python train.py --d_model=256 --n_kv_head=1 --vocab_size=2048 --norm="layernorm" --init="uniform" --init_std_down=0.0 --optimizer="muon_variant" --lr_mult_qkv=0.4 --lr_head=0.00646 --grad_clip=2.0 --schedule="wsd" --steps=3885
MLP neurons of a small language model. Each row is named by its layer, matrix (down: output weights) and neuron, and shows model dimensions 0-255. Each number is 128 + 24 x the weight over its row's rms, rounded and kept within 0 to 255. Numbers have three digits each.
After each neuron's rows, "fires before" lists the tokens most often just after its 100 highest values on Wikipedia text that the model never trained on.

L2.down639:129155146114137086122134145110105175179126117136091102119095122115121112141115117099125114163136156148163136156125133107136139115095094129183164129112132117124102103101118172101151132151136141151085147112107118151148166134096145123164115131112150155141164156149147119156143159053123140123146097125081138160134143113106110156127105120098121056090115134140079156128132123135124139107150170128097150118147078134154135103143132106167164137100186116132140146114181132152132119131091132122116099118121110118125172085166134195134118100118143128152103159145126128153125117105093159129161078132167142125135157103141124114124124116135109114170146101125120103108144118097138139122117088101176100118107134132150139178082123138122124126095098111149097123114140139118083152160158102
fires before: "s", " ", "N", ",", "W", " College"

L2.down843:150112149117142157118111096116117134079120141155123130122160149126110151181091127137121098086111126163140123100110103111148145143223113132126117153114096130125148108117133125151140184120132128148147136106093118101137129142127133090113141125167124098130124127140155064123098119077133153138147143158114134117136133141118131098145147105098076095093150098098135150152133108103094148115135133110140116132131127097120132117171128174139121106127147104130148155100146158123117126136105135163124153166098157162117174135097104175127111121123122100128142106189080107099167090119064127113138109112121131116128151133149122176141153110154181132136125162172116144100149146127139165080134114130117113153108140136167106093124144188092150094139133121115118128139135114151114121169099079
fires before: "|", "-", "\n", "|---|---|", "00"

L5.down691:088152115158144140132130119117105099141111165092149156175150116132166153107152108100123132071142134135139159093119133110117141117142141192158110129127110101124205138160067151117134116142151120160113142134132151128089123096123104130114124126160182136124123107070142166148115118131149122150139112115121115140097114121107168129093141083148138098139178157112153142129102131082176184128159165134151134156139129152126128113145122088136130106111136092157114123110135113122092143125122099153135107119134111136173114119137085092128145134101143134158147163148126059144159138129101121090162108087133131110089122134127161104138140142114155140118129120137075062105114099125136126135124147142120111056128139134179116142117134105156115136092144140156113128143115101127129147155133099
fires before: ",", ".", "\n", " and", " |"

L2.down97:139173157131104144177138108147136146133144125134111130112134138141087165125196116135153118155161078110102132141111165160179079135116098136152113063124114140119116111148130138131122093108128164180095122135110178087148138121132067131102128161155128119130128154113130147135139112111116111124095076163153103076125120148129119100118093114101163103145109107106108136157064091145124104117095129135125114157153102147140179101130118129157153125156110114149129128140103136138149132123143078107133114107137113144124101151132162185104133124092150112119123138128137125119182078125113158120131139122102099151109129075123181135148189101113135129106130149100148132119104124122120133126159160140085111124114132127115126148131106158096127130139144150128180134096129127131169116142179118
fires before: "s", " ", " as", " to", ","

L5.down379:144135105150124127123120108115137111176139164136153152162169118169182142135168167166143121106173160106149116098144120138134173107102170164130113090155131142159138147133065114109152129132108093120149095148158097154109118124132118140148077180144146111088121170115115137107116128156101100122145135145131152100100138134132123146156167112133143101114102126136107145084121129116129119089150105124135071142183112122110153140155146112151109108123145116137112092097099108112144161151125121126117117157147099117118142157108129104108136132111142114140100165183142144083082181128061119109167107085108117134135108105128111141131107132148114108148071130136098125152172122128144139157092148087123163127131117122127116097107150132142148120088088168147134119126135131100079113135111141
fires before: " |", "=="

L5.down103:121121130128134065123110186149143158137154137109112131154092097149143134174139096118158122117175119074126101114129176106139096172117090156152144076150115146149141123108102120086160133164150107082167087145143129147145179143154116143139134143125156110106107107143098148106114092129152110099117151124124118147135126133115149151103104143140184116110146123140140148148136108155150093130111118187115117121085141124130091164142090144148137108089170169118121076130134142090085136146120126143138127149101100120124143143142158131116087110112152129155131124115122124134106154136102159140162138121125110182152091103111116113135102152125155129168151099161146108089144082148130090109117099157157117141118094123141152142126147100121156100083120148124090095131108124091135154134112172
fires before: "″", " |", "′", ","

L2.down77:140150104141130145115160083135129100137148152129161107150121178131172157118140108094081157151120138124132119139146186121103111151116086105120123112137097124106089120137086127139131124115139102118122140178132117100115107069143132130135079131154130148124088130114116126110077141096129164122170150128166116130124173118157105160126149147125120136129147102117110116092151183106114094125160129150155124134127099105142111144105163147115116117109088150117125148121137123163094137120128125122055105113132151125152094116130197132154157131120076129112110132144172154157120141089154135145147122149113155136125144156146118101119170097102098142138131163139153135108112147128196156115145095115093090099097158110131143165159156129121091136147098121106084112110161175102121127098129160
fires before: "\n", " ", "."

L5.down811:121159139091128135167127108122147121158114103143120132143145153119113127118106148131131134138114109141115125121130141085125143156106135160134165143136115114147159148126123147149157110180103144147163068078141173135095150106105100187091113104159123089116132104091134119137058085140141154189125125145100119112079159126133118119118143108134113123105130153140156123105111132091126099117126111118131110105120177114101171156145127099130116137114139107115148124139129100110140159170153121181096111128146133152137090085103074134123152145102097115113156134126138160147142148126182074125113124141119134148139161127134135111149136135144137087171148128197104097155143137150124124086096096126100178086123121100117128131173134146115141101079140126101152158159099153139141091147115135
fires before: "s", "ed", "ive", "ver", "ure", "ing"

L2.down215:119133148133093128135127114131090175102073149128171132110094131174118107156123128151120048083109131140160106102128076125122122111158088129147147115163113155153109164100107123130104161107103119119145175142119090129172101139141157103129145125131152142151133158102093106113106132088113136154151161132147120103176146148102121123162124079057121125114124140067120134089114117110083132132120107116140136139140111161092130166115153135135119129111146116110143109137157114122118117140144115138121161167140158121109129067098108095132127115160105127129137153189133163085127115121074140136165131109146124172120143103105131140160170131143180130120121132147168117112136144102122146112126119119145117170120125131152101145120161142120175134133128135074131160171120153149119127104132125
fires before: "|", "\n", "|---|---|"

L5.down866:130084122100129140107142133167118152105126108173098102091106120136143167139116116114155120150170136090145134134092060103120136121149154124158103155122110111114124137154103119131148179116060152077125131167131139164105151147166131182105150110108138132141120147125123113110133096107156168127146117138145158143169139163153104126135167128107165102148107124155144139105086130117188144113087133065147142105098161126079129134128103090128113147118151104105125156118129091138144161140154141166182184125135110162116114127123132109160150123126123146122106095146109136113118125115105116147175123147148102103103076129135167126112143118129145138129128123125082146127073136127161136143097131134106136090159112105133136093084115132156148132072126096124109128154124149143142134115091137
fires before: "ed", "s", " to", "able", "ment", "ing"

L3.down572:128153127142139116105102087110109153101126130133133110084147129174094146107132143140162120151126085117159085176156147148149060129181140109118103095162116141129172121108082104115101113127115139119094148113126147145097106156078121121123085117127116124123164150143146119176147146110116091136082101146115109094122136120135155140143108140122137142136149119144128127178097118102100156162133187159122149109138136118152148145113081160136173105087142157096139116095111135130106168111128097149144137124102121136105150085149090143183153120131118133142138125146129108099123135116127146134089094198152111090118147121103155145095104122167137184135133085170102144122118110094100148146127128142108131130108100150150112152134143161098127117163167133137120132138127127143112162170127093
fires before: " |", ",", "\n"

L5.down773:158130121118152109126112131122115128141106120146166109130093101093165096100102138122142127094141134121133162074155153177150122094123122105099150063122175147120111152088113106144114102117116152134160112149123104089143147098125157135126108090172134159166100107105117115150141090154120059121110105132162092126123149105113076151113098151132123106138118140149122089100148116147139111124164146125150112110146138131101098131125131126120096153106111112113116132140076167146152155149115146136134141104160127132120101102073146124141149123126140118152096128167128120153164127115132120174121133110172121124134141131156107167141179156126149093126144056125139103147107157149153146118109093183136075148125133174141139089136172113123121146123145131156115109090162145150113147186150132
fires before: " |", ";", " Pa"

L2.down686:130124174159073133121112152155118090126142109140140097151101153110117139067156163079116205098135153132120121141104133076142118124160123116129139126106178119142132141122149119092165126151106112136125130147149132108150152128118117140115067107152148153148098114124141151094129187135113132137183079157162155105122147114142116130126093093115109118109133107102121101134145107123143103124146124138086117126139111089141085110119146162138137087099090128131148129111119140158160127075144158168101094114092184115104162103116118093103121146093139119127175099147142135127140148138141120145137130165130109125161128147130172124121147071136083138146154154095144106108113131150139160094113124116130121187137143103143117103118112127106162131126094154096150125143174144139143165125120147
fires before: "s", " |", "\n"

L2.down76:139113168091143151112136174127140102141118150124129153141110135081103129126116131121166114175106129097098140124158117133141123107097102144120125150126094131175107131150063134150118120147118112203105132104146117161123154145094152091096098137131112067172143168140079105130137122139166155113120145109139095082125153173135120148177144127120132126105131177151139087122120175125143132125124115146151126150140095113150130121108145102132149122102146122116094096140137115113101146145120167120133151167190159144114091085119147100114117116186120114100117126100106177152155095087147129129144137122117114154105105136139088159137100117113135126136138168106162175118095132120142130121092171130161098130125123154107138110136123144101128103107128107159101143083144123140095146111081153
fires before: " ", " 1", " Go", " App", " U"

L3.down652:112134141160127109100121104178092102124118122150124119167164137155138132158163138152122109086118120159129085090088123127142131099135153069127114158128105114165131108138119127136114172128147136097103114156135110130128130096119143130103124125153117130119136097127125103155128121126137153104107151157156143126127084111125125104147109108116147098113149153123142142173151134137116169148125143157121115108127124116115092167148156083144116115143140135090133118141108149104078142172137140124147122158112150118155153085134091169144109104141089106100116153147112154109145121129098138123139174136102130096129098072108113147120088104104158131111118151143135149086147194164108158146169139131118177161078129101146091178117066171161188097150119095119103132107155134146088124143151103
fires before: "-", "\n", "|", "|---|---|"

L5.down460:145144110155097115114125135109138135137139134182098125130120144098131161094168134128119117116160109126122149129119160136133099105122114101155117144101170154130127135153114106168109149140112123127114089122092117104155116133087163113096110165144139118096090155103115104155135145140160155134128110154156093180106114065112112106158104153168122115124117110134100130118157151114083096168108136138163119141142124155117145103116146147143122079119112105157132146122151142138111141130179152175152115135123136139155086142139149136130100094149137147128198107098123112132128093133146090126100123060121145119121157099140145140157134113155093122121090102164120153135137095125077121095133146132139116129174138136166134138117169145113161133090111174072105068190097093144127134105129122
fires before: "\n", "ed", " in", " to", " as", " for"

L2.down181:156114118125149117140133113097133148116122113134134152136083104115142137106167102176169141136112104108158125104049138096105138095080163098110103114145114126095115123124155123102121138128155074138120174165125108112121175121098136095109129114142149129106150126154127104144139112114104121118148158125117140119145157140125068136102098161109148125141137147142125141098128152177164149115127148111151068105123105155122140116128107130113109146126081126160126124119112128114171143157104135158131139130165110159138087142146147148141152137176142154152150172084116126090097148086164092154160134115180097110089133104165140111146113113180111103130162140119154131151094169116095125102144124112163109139110135168078141118161154141144101100142128119125125097130151152133068126109111147
fires before: " |", "%", "5", ",", "3"

L3.down809:171107145185114134109166106105112162118083149074169152125110134112124135147115113149147093113148116118124116155137101116145171122157104110141115159115139144125112094110113125099132120113144110133106151144124142143161125120119140138164098074126150086125125148175129159145130127128126152149133121129105080184093115129139129103145138110109137115110137177114167146116138115094056151116140111145127105121138151139160110144127121128144105089162132118134132145105153112102125165141136136134092095127089112147124109107131081132164108085080126123132110120148111141102125150153100069176160106133126144089100132160143081167145144137112098157122165110176095124149159127154097153099150164083115145134156122146126142113136087112108181188122139128120134123172151105122150122149159097
fires before: "\n", " |", " "

L2.down229:131093187117133141134062109126106155112113095122132113114138122157076145137150144116173134100124114090159139104134121129106143116129106108152128160078121112136150108113101182091115115122135140112110146156148098142140105103095150174102154135124133127110091176135180093124092124147186109156124112141127170148117148127124111089142133125132158105110130115117118157131100097160142079172110125096167134072121155138122142121102131164088104131155187097147111169086151120159149140110106132101121129125148106105180162133148089102133125127159124117128142154091156146160103068119124093142123173151150145125124122160162142101162134144110137111157085107152134136150107122110144111158132131121137117102130128139117102123092143155125138145147099121163086080131145132136125101136124140
fires before: "\n"

L2.down734:095110149159142086124078133084141111128105134163155098132113139105129169090144108161145106126129141137139116106099127140140137165119123153118102119128141120146097111145138135115147134104086086122130077153119161133144112110162132159153099102157177163120132168114107107106160114132143158117100080134117134128124159126139116168113111143124146128144150151170119103116154110109171147112103107105124154097122139104094148133153096137132118144110119133083140094114126122140111103166155098161099159161116095121099123146080144123129148166156170139116144142091141123101072121110130111157096133111139143130137139139115154185103112178154146103138088169101139149158103131159071109143083108131135112104104137105112197168094156114182126140096167135123141129139091142120112140159144131
fires before: " |", ";"

L2.down124:135094129136105124123157113131177134114074156089147119121123101137136159138147115133139170127181116180143138165124098139123120133172115145133097134115130077139167078134106094099158131144114127154110168124137161117154147110114115156133110128133146083145090138119124188157144157131092133120078145141143120068137126179125168106132128134172077139098156141107128109103111146093131143112123090150079149105113108120129127133111126073117165109119085135104144153152113117100138097125090151099125088108139168165113114147169086160133147127124131115116151117112101089123140129143090112076170089106124137139150143150134095132161140134117121150110155116152136156159107108137078150102149148110172133139086139140138123123123149144122141122143163145115112120133110107160108169115099142
fires before: "\n", " The", " It", " He"

L2.down638:105119099118151133094166104160170159151126185111139149157145120098087142113177122135087087158173119127125111143099122119077137081082098091137126149151153114117143099107145120173135157149156112118129162093126138149126149125099142160098136144109138135129131167122156158132102142140162118133134090112118111112142135094112138146128141151098135107157107128138111130117125167127091147091149159116140157090094078124137157119098141085131138149139109129123087123129127103102157103135128143121112129112153093127184109132143120115133154110122136155141109138128142154115092131125150116132148149143138126133118116117183127119112118091147180154090113136119131122120096127119120120115149154099178184107123116141094124079100165142097166189124129132103087132105111166068114180157118144
fires before: "\n", " 1", " |", " 0", " "

L5.down910:139137149169126118161115129135149110169119131128118163149128134110135142105089136157075136094141105099129123093161128107152111163146126148152138123133104111150148132133133159138100166174123124145127122095138143107086090096136138161129151153097126131096131123112102184127186131104142109107138158129114144163120131099116147147157179122144063098123088104124154149140092094125110112102180178107140116132156059162115117138168110094102124120129163128125122121093107145120116142133118124122122137165149148111129145130129082136134131153107123122084110074155113142138131132101119095087123078099132104121114171107195147167105142114150142140112133132133118102135108147144082143120125157147129145078133152131125140104143110107117077144141105151117202102143147132108138146149089123
fires before: "|", " |", "1"

L5.down388:115161137179159100130109147192144152139144115134153183126147145103101136121172129137133113142105170133145127152158110182109109145150117122108172132104104144120121155185109097115151095136092139079122130130124103119108149096118133148110130134162080083123137133123149079130158149131128148134119136099143101140146130129070089148075146111142197111102133164098144131139144089094062124117135163092117082100134139085114141122131131150135154128136102116126101111134087125093101094132179118116121106122141132140162177110162139155142101119137118148123114141113115162112135122145117137147104112131172141102112142124129132154106140123136130180142126133177126117102137134110145157138097129152129120115127117141072130120142095114138123105122150086088157152105109108152173161110155111
fires before: "\n", "wa"

L3.down631:130101124162123108089111150130101172112111108131153147146138129124133116156150128130130105129134124132110169148073132123131148111130106118124126116089144127078144147115138142088124115111156130125090158183152110124134173122154140124140149132090161135074131172151149136087126131139176098121167102097099139160129145112125094141157187129094127095145089179095129142102103131153144123139120154096118095102114116124150149150149145110157109103155091111134100129097160134101165176094116113113091126145116093107153126110110149181145152141147152143141122160132152095179125118109121113121083119133105089097096126108098105094129172122132158140106130130111135131160111142142193122115187117142136118134128109163104149119098169130127165155114153126120087138107079139107124118143162088
fires before: "\n", " ", " —", " on"

L2.down653:142126166130140171069119126122127159131093100122154128155107113135088145162088118138138095116123110136135129131118087127123120136120109135153131126155124091170147098164134106121097131112137116110153125125117166142107140148088173152104138144192138145122111166126092139151128126112114175147154085123128079075104124147108151146165152131120131062158145142116100137169135166090129106115134116113155094145134112160138109147137144144073155134129126110178134086159107133123110167109116153136175127092121178124116142110116143143104126151154105189131116160164103149101147100139095130127120152125128126177137110112124119174140150135155109122121105132148091111129136134141106091102134135136131138084171139110115095100117173144106133108083146095147146111070111153145096143123109104
fires before: "\n", "---|---|---|---|", "-"

L2.down270:130091131124087124095086126123133147091083154120154116096082143139091148115094149126171126141118136107099126161157103122116119083143120166111142110116098140131129133081120110157127130111156118095112135159127156144145157156096185140108131141130161145166104107134147116100152122071144136206160105141087151148111115139137096083129155129146163129081125142074124122150120117108085134089143128118114162194091126149114108144141128153100152102151129164124102121138160138178108145142113119118147152117110119139148138107115140104168093103129147177125105116136125187108154087117102128108139121144144120139132125102092142149139156139147131145147113169127146123114144165114162103129069126173145137177124129124167111136110123143100119103099136105116132142153122144133108162115100109
fires before: "\n"

L5.down294:156145116101134120146143133135146109084123118128129135156148133130096121148123126150167115134106111153144129147163152125154119102073142124105135117135171174118094137154106139122107133116171187082132108098119121118116146111070097103136095167068116173165130128138089152115128158122118140125163156121154125141116101090128156160101132140075092140120117139128134131162121106105097173148118102165121100077124169080124190115145169122126109130126118087123119108141066088139110097127106125113130127136156127121135148134127143146144065140140119149092099148146165135119108115123118125152121128129135125131146139100138116167098172125161136123117139134133138132186136157122172107135106099186172124137131105132119149154121130102124145144116138163090062140119125119092164120158114140
fires before: " the", ",", " to"

L3.down228:149111138149161136120095126121141157130120109097156159124126161118091149114190132131136135136120147104157110100115127076110166083123140078115135103099106152130131123150128168128079145101158153113092155143106121166144141119126164152103195126113155131101115125138139125115090136122147100114099072143116126092120137104096104150108119139121148113121114155172147153125121125130132121069143171130128119106162127122123160107129183128138153136112117133128129124134174094098141123103123104163116157143100111118152105102110155091172164155117148159137107154109117161113109159114143108110134103125140110074104122136157063110111190119169110096164130127122086100106115153113123127109123139102161152145135121161096161080121170104145125154145171146102145152122101136140100149132148102
fires before: "\n", " 0", " "

L2.down152:113070103144107147155195080123103170119115127118106158095140139123167143096123152114161133119163101103109121157131118154129116133174138160161090157127105094150172137103139145151144127104171172112099107175116153127125158124103125172132132152119110139100101097160126107137106119103090112180089088134129134180112098083118149129129117137129146121108109131130144115111115100118114137134131117110131123124119109100155122157101129159104141104166144095121122103118108168085130130107145140135119131123097092142108185092163113111127161168160162120195167114144100143109106119145122095111117124138171115144105143121128104172114135133125147134079113158142140120110148178107126133150104161116128094133136174131158151118119117115113123106083117147147142137109105142082167104106151120
fires before: "\n"

L2.down387:124104150145156125093170141161083124078155127108092173102116106093112120076136176062171111104150094116143129108156153094155108090127154085098139151139139159133105117118128103142154150127155140097095148180094114105086144142163114169129139166124123137111128127136099130123152088095143126118097119117153104092108104158127081110118121102125159193153150126108113169103132118125082160116132132131140108165125115136135104151176146115140143127081142102148143097144106121166158145171174145116172109125100118129129121116096128143147121156123152162131128149135105150114136152109125131112085150133100108126137130147110137125153122124136148130116089153104134141144160131159138143125108190124142110104083136126138085174119098114114117146113132108096172149127144108114112127124156148
fires before: "\n", "gu", "il", "C", "S"

L3.down970:122127101129130145094168119139148136101102134151132120140135162191122104177109126120106117093142094133121123175126158147095104166136102132143156167161096139131172151113117115159167149145136138144148131113159167109112121116109099126126115096161112109130146156130137149132125132154135110130153105101110109102108130120149140105137110106109131127096131150123118087083083133145127124157141167122120138114106131154120136113167128110139124179132132086127152088106162121106124129149132142143161102173165140138140122098132091123081124167114093112126139103066153103069130118101117111103103112095138140145122140151164132137136104120165198139128140132125124165108133115112147115078138131140120076094046154125094156149113161132077122128103194134147112132120143125144104089157131159
fires before: "-", "d", "|", "ment"

L5.down53:115118122145149155130122134096126140089074163069139160145141154065119134150134111145109109142103166118179096125109137132147151170133123153128089103097138164147110125132109170174158119169109164127134142132148141148120139162190146108140116169151145147121128107091125094171106123115116100095120099126121114130101145140099096160099174089093128103115146102138124150101169131131162137141135092130133106123108121166152079105148079105115123120127183123189113100128155151120093154091150149134141135128090127104103088133104129117154133110104112132174099169180113164133137123137106144099155132106133143117075124132133115141154099126097116121158117115158139130135086129106124128119122125120127160151125148115114132092149200108129134120091150115112163118135119125129119147114118112
fires before: ";", " |"

L3.down209:085104158168112133157145142119115111135116086084124135150127134159122091131120147142110121078127138117154098127141145131111131146125128120108139120150111142134134126149108127159088092102147156148151154080115110101152142153131090150141106137157111131120137121102090114108129114094119157123116116126128109160173096093087154141156146128110156108126145098150140146124152074129116130130133112110175130082140097103158128126120154117147155129104157083175112138109146099148133124169155151116127150150177128181107133110125151159100153140150139104060135118167139097111137099143131096159113174111163155124132130145144196157163149142138117149106141147149126142135171123117114165109113132154120088134098051138151093156104117129140135118111134124119160110083095099172117117105074100
fires before: "\n", "ed", "age"

L5.down505:117133122114162117117159132120146161132136112107103121109150085106136134113123143098158168109142161121162131116137130124125121109138101125150126213097108120120160164159161110098119123103139104074158096180153134096109124116158132157114180133120140136110124107140070094112159133130144124083145135160162096117091110179126187122125088050125133156101118138139131123125150158119122144103147169115129084147132097104110129120154135084149157143144130124166146137133125120084098102109118112111136119120149150167159137131138143106121145088119148075127162123125133136110179136161131127130115120110090148138141101107126116093176120100189105142120069129108158125107133136124157137117120132123160139144165093149135114140100117132151153108097168142116132159106103149143121104132092135
fires before: "\n", "The", "-", "S", "A"

L2.down555:110124136143096090153155124098102143147128132143156152150123103152106131114118108152147090122125144148143104147106166151156152116154125047116120110100108128131121116137096111123146092139077109080121111103108138084182151105143145164117077139121145153134151077127107131137091128158090129154132129119151123156104140139123184134112108148114134155138113074146090130120125122085119141107108109107096124119142162147099106105159154124119155113114124123157126116112088154125109139112134118155131146126093121120103142174115132079121148135139144142168125110110118125135126123106140137161115149106143119097133153166139111173153158115168132088099128161138108151188098145148083147146112144133163133176128162167097154168114127146119172145141057109138122104131135111122112178161105090
fires before: " |", ";", " the", "42"

L3.down117:132141173138161149148159128136116144084135103120136134135132122072095165144140128134085114166163137073127150116122129109134137106163134133108093132141145107102125095130127118130124152149150145092111192149124150141120129139094107106099108119115107116094094165151132159143092111144147165156133114098132110117107131110134138169128112134076087082128120158168159130146138158106074132089160110133113114153111100122106125141162102173155131103138110136130091135121119111100150153105097127149107158117130124149199149107146092112157138139099122118110071097113139157116115139124153091131108139127156180105076117168135099123106142110145120158141188143144150122131144112128144142143172133098170141113165112170099136119165095105102159153129115127164099149123141148095116147119099114
fires before: "\n", " "

L5.down674:151085095130136148118122117119108092140165135128145146127158163124118086107135076140138151111143125098158179115117091168155120127134161139123107142125187153113115158125128051153132141100126174111134159122125096123138123161107140138133130119102133124147092133176116145123104146093124128148148121173121136145142082092167086132143138123159146130163137124133136081138144117086123170112114105128119118100204117119152092147100153097140137138065108151147153187122134159099111081104124123103152094105104132136098126142123104151124145148101172124106141136154102142133124142142097115153153152106176139114167156105164158122108124134121086149129105129119106118149106134114112112123122134133100134160110176142125148086122105130143068121145130122068108166135147125109105138132131136
fires before: " |", " to", "%", " the"

L3.down657:131128124138146095127144128111135149084170105132174132100154144100107100132128062135114138118105127184151106123091144120139152138171104165159083135152088111094163103145143150094151109161137150113108138140132126128121173110140103101136152128107142133087128132127113154123103103155099156163135171127092158121120126101093149164104097125127064106093136154069166115119146124088139116121113148117147110123133132098136142130106133154143145099112133119131138099116121118109134130135160096120089135151142122111132170154128115118191130158154100148152098094120124145092124126094139137133149157124135148130090182136154137131091145146137099127136195111099095167127124114141136118112132151133096140064118114136096181122153136117128147139121133171147100151129189096111139120148085136
fires before: "\n", " ", " |", " 0"

L2.down382:154149102113116064133085106135127097164107140159139112118140097158084131140135084121094093136179126103100084128130160129146124115169139146165131117076163128118128141145179169101092125130104196141168137140076147096122122139160116137110139124133128124105135125150140099160137155100125079127155138151104146141106109127167128153117092131081168130135128140130134110110132091124132118124178163138122127090149115081153132123131131115126165140108107140142129119154163126161130120145151138144114124152069135178127152129107106109153163145099129132129088130143148141098135105137093110149179149108125104113140098122157085120132150071143130138099120137117156091147115169112108086134143106127070121107141167130127117140134151160106139111129112135163157100143089164131098146119099131
fires before: "s", "C", "ch", ","

L5.down544:128124120146099104158129148120149119135100146097134150150139155140096123112099133166164104124148156141167107098087142122140162164145138114162098152104085127138113138088150103106125109131137155147110117145120163148093106166105147162117098116147117158103137104122130147151131139130148117149114156131121072105074114147113139166122088136094156130132117102154133150141114161154154132157121130119089135105145121110079116166096092132175168119095152127147086102148141124142145068165126135148148133140167131124128161171090123137167090144107146127073130114110120079125145125133123097127092148144176163158137119120070182130112106133143155104137119173138139100132122113150127152104122123129157114103166101127134113116079110133115147105059123143100090089134124138109135151163145136
fires before: "ed", " by", "s", "|", "ress"

L2.down323:125104153110126088085129101117103176127145136128139105115150114147118091183148139095104151144133125125130145146103169117139145105148085105135162145118139095127157146162114150139123120113118104122087121140108142183100152129068143139120172121117118115135074129124125115115119148127129126166125104162080128135100159083122113114112113158118106106131153149094184095143114121074140130133132104036135136140109150105130144107125138120112133133147119099137090155103150133144136139090101135127079170124160089167146136119104125094159169145170138167099152145132117151131153104138136119121087130148164139165147184158151098154121156161113117163152119125116115133110105105150071136129131110124138121096144149148097130146099138105095145169121092161151129139164106140109159123125124143
fires before: "\n"

L3.down10:111150126139112142115136098140086117162135121125130101123140164089091117121105143176140165111094173117125135104088084128150130115170151129100086128140102147123119130124114084091132094169091126156116138114140154121109083104151167132120106161140127116146157131128126104155143123165149139114124119114171141129115128122098109124130122132135146118124121146134132166123153145101134132170142106128145199173136132098114169140132145127158183122170159129139116082129153104152152117095093122140123125146122104126126107101148112109132100114142162129130147125073088195157169114115142112118128095151152140107159118117122109146179138078095098149133082167092124114092101110123123093140178131127144105121099113145198129131111129136123136110139117121123089079113128111089149179154145140
fires before: " as", " ", " for"

L5.down110:115129133108134106141131159108149107093126171152144115105165078135119128086144124119115105130143162124122119099107100123131147123120137110114133138116130166139120110125127133175112123138151167126156115146108163140161151084121161125133097131129190106112093110131152111170131100095105156103119118110125139111123146084093103171106145163115168107144097114080145121138162172098109138124111152131146142164170180133121136124140144166126107123142143095129147105160104121094106133145141074135201132129129089122172132125163158123121115115109152117155161144103134074126077166121142146168117144141103162159130090133138149096143112111104111105134121141157167108084143167109065113104106148154141151125148156137095113092147114136108128086137105126115101169149102107141094156114104119
fires before: " |", ";", "and", "|---|---|"

L5.down602:136118155175103083150138104151146118101168128141105137135099140108150110123146135135122119125128094131135164130181148116118090133176158145173177094139100140133102145131142165129088109155109156105133169140150170101145131100105132132120111144126162176170132136144095164114141099106128101091127110130151136190157126125164137181163134127167065080156125097076157133113105101099113119130129096137152139113106153198122095142130126128153117121095133110119142120091136128126120113103128114129111096090118156105112115111111137123118093135115110132133116075139129140093134145120154136108087159148113131137135120160154124158127138129102141110113172106155151080124135121154126146096155155111141116153116138117142131109140179148098084141102129152101123135103098099131062155139141146
fires before: " |", "|", "\n", "."

L5.down631:108103105145163176108119133162142113128162112062101115121154103144145144104116125117128154142104131114154082138095118120151089110104101142140115078092127122155143123146139119129131138160123127126117103153147107106088161137149122124127087126133114100128155165137062131099139134145157079130140111068116135126091134109100105093124097109123119103171101153120138142112195101149129140122155099109113078136187139148156158120193154109120091132121102139165125145148120129138158090125154130086166134116177137105144111095118082123144122142150104150153146149123125176166153127130154112160097121133104150130141137125135131111116133078109145137138148154119112133107126168135162139120123155113160166113126133139130145141130113138143111119183123109139151114076152183125120122096083143
fires before: " 0", " 2", " 1", " "

L3.down978:150111145128173131128108111111112135125097157148122154155127161080144143130114131150161104084120118105150148125137140133122164121127143127139096089095158131160099113113135155166152107124124126098129140086119125140134081127132098132121143102139145080113181125128162140129134119091141147102147103145108111098072165133101076117152139184125110157166151084095136123147154155147133130103142129114108129114143105151051172104109115102167123120135141130098144123127113151118121181112088129130141181175100092114148142110130108131120170124113166143138167146153087131165130162123127089108081094165110154122126139115121118178135121110121111133101143122120111142141118118106084124142134145131154130157082167138163146090099099137146121155137117144130104142183139132113103155133087085
fires before: ".", " |", ";", ",", ")", " /"